Part of a small language model's weights.
Architecture: LayerNorm before each block, rotary positions, biases, untied embeddings.
MLP neurons of a small language model. Each row is named by its layer, matrix (up: input weights) and neuron, and shows model dimensions 293-356. Each number is 128 + 24 x the weight over its row's rms, rounded and kept within 0 to 255.
After each neuron's rows is what it responds to, as a language model described it from the Wikipedia text at the highest values.

L10.up798 [191  92 177  99 107 105 159 101 124 103 152 105 143 113 148 134 146  86 121 125 106 119 132 122 163 136 105 122 149 185 118 129 130 135 100 111 117 129 130  81 139 121 104 129  94 150  90 174 104 150 185 152  87 120 156 112 109 107 132 127  79 169  98  82]
Noun-completing word endings. Final pieces that complete a head noun, often plural or suffix endings, after a modifier and before of or a comma: fin-ances, comb-ats, work-load.

L5.up835 [110 113 161 119  97 138 184 127 162 138 164 124  94 118 117 104 110 139 164 137 126 154 160 125  87 127  96  81 150  82 189 121 147 128 124 145 123 126 109  99 134 118 131 115 109 158 145  56 102 167 136 124 172 127 104 140  84 127 145  99 143 106 160  99]
Person-role noun endings. Final pieces of nouns naming a kind of person or agent, often suffixes like -er, -or, -ant, -ist, as in consumers, contractor, defendant, artists, player, driver.

L10.up332 [182  90 119 122 148 123 140 119  70 129  87 156  90 153 146 150 141 123 115 129 156 136 143 133 150 125 155 139 121  92 136 104 100 103 143 153 114 115 141 129 149 118 120 139 173 113 124  91 159 120  74 152 106  84 178 100 173 147 130 133  91 137 146 100]
Predicate noun phrase starts. Tokens opening the noun phrase after is/was/became, mostly "the" before superlatives or ordinals (the first, the highest, easternmost); also table cells like L, Outcome.

L10.up929 [124 128  69 119 133 112 125 128 145 180  99 173 114 117 118 130 126 134 124 162 120 110 135 134 133 165  96 131 115 143 136 115 130 152 150 137 148 103 137 109 131 160 148 144  72 103 109 113 111 132 117  62 122 101 148  85 159 147 142 137  91 115 146  64]
Place names and year digits. Tokens that finish a country, region or city name, or digits of a year, in tables, lists and dates, such as Czech Republic, Latin America, and born 1995.

L5.up250 [129 124 112 149 111 152 136 110 122  97 140 108 152 122 115 122  99 110 154 129 126 109 131 136  89 117 126 110 105 132  48 157 117 134 131 127 145 118  96  99 119 109 127 115 133  83 115 135 102  89 136 167 152  97 112 126 124 151  90 123 104 133 128 143]
Modifier before career nouns. Word or word-piece that modifies a following noun, mostly in sports biographies, e.g. Refereeing career, Offseason, back injury, modeling career; also mid-word name fragments.

L3.up46 [120 115 116  98 146 141  94 136 142 116 118 139 144 149 132 131 128 133  93 136 145 131 113  96  93  91 108  93 151 115 206 136 134 147 132 185 165 104 137 144 147 158 128 108 162 163 150 115 103 125 151  86 134 125 115 132 112 174 115 154 111  91 109 102]
Table and list fragments. Tokens inside Wikipedia tables and lists, mostly mid-word pieces of proper names (Bally-cl-are, Cr-om-artie, Rok-kor), plus closing brackets, opening quotes and "only".

L5.up77 [117  84 136 148 126 103 138  92 154 120 141 125 118 126 107 178  96 137 134 108 103 139 166 118 111 133 201 166 148 113 143 119 128 140 123 140 129 119 145 157 147 153 114 101 141 146 113 196 115 117 127 150 153 137 133 136 149 122 122 153  99  93 109 162]
Structural boundaries and foreign subwords. Fires on line breaks after paragraph-final periods, closing == of section headings like ==History==, and table | separators; also on mid-word pieces of foreign names (Nymphéas, Querétaro).

L5.up820 [124 116  89 146 203 157 119 150  83 121 150 124 178 119 110 103 150 137 169 151 108 140  80 149 112  83 113 110 144 132 102 156 130 112 116 158 130 178 129 141  91 134 127  96 114  87  73 130 150 166 115 132 145 144 104 177 139 107  93 110 113 124 117 130]
Sports compound first halves. First word or piece of two-part sports terms such as centre-back, free kick, corner kick, linebacker, practice squad, mostly football; weaker on mid-word pieces of names.

L5.up732 [131 116 133 118 129 136 153 137 153 138 136 128  97 115 154  91  82 126 119 151 137 109  43 125  70 115 145 135 122 124 133  86 126 129 127 127 148 136 134  74 132 142 106 145 124 142 148 140  96 136 124 141 141 139 163 132 181 135 140 116 155 181 120 109]
Sports event names. Pieces of athletic event or discipline names after a distance or gender, e.g. 100m breaststroke, hammer throw, 3m springboard; weaker on mid-word pieces (litre, kitchen).

L10.up538 [117 105 172  90 149 201 122  87  90 102 114 153 110 133 159 160 113 136 113 144 135 126 188 141 153 128 138 108 151 107 159 132  99 103 164 139 128 150 108 122  94 102 143 102 107 141 158 134 151 100 143 133  91 136 125 101 178 107 123 115 168 104 153  96]
Infobox and table tokens. Digits, closing parentheses and filler words inside formulaic Wikipedia data such as infoboxes, tables and census boilerplate, e.g. "UTC-6 (CST)", "% 1990", "65 or over".

L3.up372 [ 70  97 124 118 100 109 134 108 121 148 166 127 150 106 122 139 130 138 163 134 119 142 160 184  86 126 100 136 140 113 111 120 123 125 105 119 116 102 114 117 131 178 128 171 135 115 143 138 107 131 129 121 158 108 144  98 137 132 120  85 142 148 109  95]
Broad noun phrase heads. Final noun, or final name piece, closing a determiner or possessive phrase, such as his time, the Roman Empire, Saint Petersburg, Russia, the economy.

L3.up1146 [ 91  95  87 169 112 125 141 120 117  82 125 149 144 111 144 110  54  96 154  74 107 161 141  85 131 120 135 145 194 157 143 112 118 124 134 121  98  85 149 116 115 149 142 132 130 147 176 115 114 174  97 140 146 107 106 159 124 110 118 119 120 160 131 108]
Noun-completing word pieces. Final word pieces that complete a noun, often a plural for people or things (merchand-ise, swim-mers, deleg-ates), plus whole group nouns like band, Team.

L3.up825 [130 146 132  85 146 108 147 113 116 151 104 166 113  97 124 127 140  82 147 123 134  96 121 141 146 124  92 168 146 122 124 128 171 147 124 138 116 145 115 164 131 125 140 111 116 130 124 105 113 106 107 146 152  94 110 145 144 139 103 126 154 103 117 132]
Sports career record words. Words in sports biographies, results tables and honours sections that report outcomes, such as finished, made (appearances), Awards, Scores, released.

L10.up14 [135 133 144 106 141  78 123  71 113 134 162 152 129 127 145 128 154 131 164 108 172 127  96 135 145 117 103 158 182 100 138 121 140 111 130  78 125 107 155 132 107 131 100 144 140 136  92  96 132 138 116 134  93 102 102 128 130 144  68 134  86 146  97 167]
Verb continuations and name initials. Verbs or verb endings after "to", "can", or "could" in technical prose (slow down, undergo, reduce, combat, eradicate), and initial letters such as D starting a name.

L5.up29 [152 105 146 114 112 127 149 137 116 121 117 134 189 138 129 118 133 146 102 101 131 134 134 134 151 131 141 128 131 117 122 142  72 111 130 140  79  63 135 140 109  82 113  85 111 141  76 109 123 134 142 125 126 130 114 147 156 118 123 111 124 148 117 141]
Country and nationality names. Tokens completing country, region or nationality names and adjectives, often the final word piece, such as States, Japanese, U.S., Nicar-agua, Azerbaij-ani.

L3.up1071 [105 122 141 132 153  69 119 118 124 118  83  98  84 131 191 106 122 134 144 134 140 110 145 126 174 117 110 144 124 158 104 109  84  82 135 128 141 103 113 100 148  90 140 121 144 124 128 134 160 137  84 121 137 149  95 118 137 166 103 128  83 142 149 126]
Mid-word fragments, often m. Word-internal pieces, especially ones containing m, as in Elm, Omaha, Ketchum and criminals, plus unit words like metres and ft after numbers.

L5.up336 [143 119  72 134 122 132 128 151 106 171  95 135 151 109 103 180 128 102 138 157 128 108  93 147 116  86 139 117 147 101 119 115  99 153 142 113  95 120 139 114 134 126 155 103  72 142 139 119 107 101 117 103 135 114 114 137  76 145  88 108 134 107 121  66]
Mid-name fragments. Inner word pieces of foreign personal names in sports results and lists (Ev-gen-ia, Sé-b-astien, Laj-os), and sometimes phrase words like way, only, of.

L3.up1114 [130  95 144 154 112 117 116 165 148  94 142  83 127 170 137 102 120  98 109 131 135  91 155 123 126 109 136 114 105  85 141 132 126 122 115 153 115 176 148 120 117 147 117 141 151 108 124 111 110 141 176 117 124  91  96 137 127  95 164 108 128 173  94  98]
Split administrative noun endings. Final word pieces completing split nouns about money, law or administration, such as pay-ments, don-ations, sal-aries, compl-aint, per-mit, with weaker unrelated word completions.

L3.up1011 [142 111 109  95 123 105 117 162 142  82 189 107 117 145 130 135 147 137 144 145 141  87  91 137 109  94 147  86 125 146 139 132 145 111 122 101 167 145 143 103 138  93 128 116  87 126 130 107  89 123 150 139 123 172 117 133 151 138 146 106 150 123 116 118]
Wikipedia section-heading markers. Mostly the closing == or === of Wikipedia section headings (History==, Reception==) and heading words before stats tables (Career, Year), plus "uro" in Neuro-.

L3.up856 [141 125 168 149 135 118 151 141 105 119 125 116 133 133 166 140 130 134 178 123 120 148 143 130 108 138 107 127 188 128 124 134 131 117 152 154  91  72 128 128  92 124 166 102 124 169 103 146 119 116 137 174 117 138 154 120 133 130 122 112 117  94 119  80]
Relational and affiliation nouns. Nouns naming ties between people or bodies, such as partner, family, group, member, wife, sibling, together and association, usually followed by of or with.

L5.up507 [150 142 105 138 129 107 103 100 127 113 129 124 129 145 133 190 143 126  75 131 142 106 147 105 106 139 127 102  46 126 142 143 151 117 147 130 106 143 147 122 122 163 100 128 134 123  97 137 167 132 111  86  98 139 151 143  45 132 133 137 126 129 137 142]
Word-initial fragments. First word-pieces of words opening a line after a headline or following a bracket or quote (Ar in Archerfield, En, sh), plus scattered of, table digits, great.

L10.up118 [109 121 134 143 165 152 129 106 130 120 136 147 184 126 122 138 163 139 117 125 105 136 117 134 130 138 108 115 105 146 111 153 119 120 144 121 161 195 148  88 105  88 102 102 106 180 148 146 127  99 107 140 161 160 138 117 155 157 101 149 131 134 130 137]
Competition outcome verbs. Verbs giving a contest result (won, edged, losing, finishing, prevailing) in sports recaps, often after a comma or before; also fires weakly on results tables.

L10.up85 [ 99 128 124 109 132 113 143 108 130 131 164 122 138 141 145  97 116 151 163 103 142 111 156 101 118 152 150 113 151 116 144 107 156 157 159 120 113 124 123 124 169 135 139 136 105 106 107 129 157 156 137  59 150 138 134 134 128 139 155 119 123 127 143 111]
Role nouns after "as/a". Final token of a role or occupation noun used as a predicate after was a, as, became, e.g., catcher, officer, director, referee, adviser.

L10.up799 [112 141  95 134 107 129 134 103 120 118 122 148 132 148 121 158 146 144 103 161 140  60 125 107 101 142 127 111 121 131 142 134  44 164 122 116 119 121 113 136 119 160 148 106  84 136 148 107 129 159  98 116 130 137 120 105 118 134  73  93  93 131 136 132]
Phrase-final abstract nouns. Abstract or general nouns and adjectives that close an idiomatic phrase before punctuation or a preposition, such as space, life, career, easy, means.

L10.up1142 [111 118 107 124 128 136 143 124 134 122 127 135 119 159 127 163 108 162 129 131 119 127 133 140 151 125 123 119 125 111 126 140  72 113  80 180 144 148 120 149 109 167  97 128 110  93 147 121 106  97 163 139 145  60 112 145 113 132 108 155 107 136 151 131]
Name-initial word pieces. The first or second piece of a split personal name, often at a table cell, list item or heading, e.g. Jemal, Karim, Gheorghe, Garrett; weaker on other word-start fragments.

L5.up1213 [108 144 161 105 121 144 135 119  87 103 122 135 137  91 146 145  93 103 119 163 140 121 157 151 120 165 165 100 115 169 128 143 132 167 155 118 143 101 143 156 151 150 165 130 109 136  72 101 104 151 163 131 130 117 133 129 114 113 106 132 110 130 155 113]
Action word completions. Final token or word-piece of an action or process word, often after "to" or a hyphen, e.g. to play, to search, motion capture, absorption.

L5.up1183 [126 155 109 167 105 120 166 152 128  82 113 146 143 134 120 167 135 132 107 149 109 158  70 101 118  64 143 128  80 115 116 128  77 165  96 115  99 154 119 149 142 156 118  78 124 142 126 103 120 143 152 138 123 157 158 146 122  73 108 109 118 141 154 126]
Place/time setting words. Nouns and verbs naming where or when something happens, usually closing a phrase before to/in/of: take place, set, home, Location, summer, announced, reported.

L5.up338 [174  96 127 126 113 117 140 107 144  66 140 102  91 100 120 136 178 100 141 133 163  91 100 190 123  98  94 132 114 129 121 111  99  90 133 113 117  82 102 152 110  98  95 135 112 131 108 106 137 173 102 110 135 160 128  99 120  87 116 135 117 110 111 100]
Event nouns (nominalizations). Action or event nouns, often verb-derived, usually after "the" or a possessive and before "of", such as acquisition, release, hiring, launch.

L3.up1062 [148 151 132 193 142 146 110 136  85 121 140  99 138 114 124 116 132 118 141 132 168 111 117 129 123 142 107 138 149 119 150 128 149 152 132 121  79 135 102 137 118 104 120  88 155 139 118 114 120 156 130 129 122 141  62 149 109 124 104 101 162 158 129 144]
Verb-stem word pieces. Middle or final pieces of action verbs and action nouns, often split mid-word, such as Imp-lement-ing, furn-ish, draft-ing, removal.

L3.up864 [139  92 110 107 125 113 143 107 131 146 122 117 127 121 134 149 116 127 137 115 140 135 156 149 118  83 136 138 124  90 127 168  86 155 149 154 109 135 159 120 163 108 160 147 110 154 107 123 177 131 113 107 136 133 110 136 118 119 137 147  98 168 118 103]
Noun-phrase heads in statistics text. Final nouns of set phrases in sports, chart and climate articles or table captions, e.g. "Qualifying rounds", "league table", "results list", "relative humidity"; also digits in tables.

L3.up1171 [156  81 137 108 114 138 130 147 110 154 138 141 133 154 121 138 135  76 137 118 127 141 138 119 141 166 146 128 147 112 160  94 131 133  88 146 114 156 121 155 134 140 117 139 119 130 107 106 162 130 135 166  64 126 173  82 166 115  72 129 133 122 167 127]
Generic nouns after "the". Common nouns right after "the" or a comma, such as city, year, name, place; also the piece "h" in alcoholic and hidden.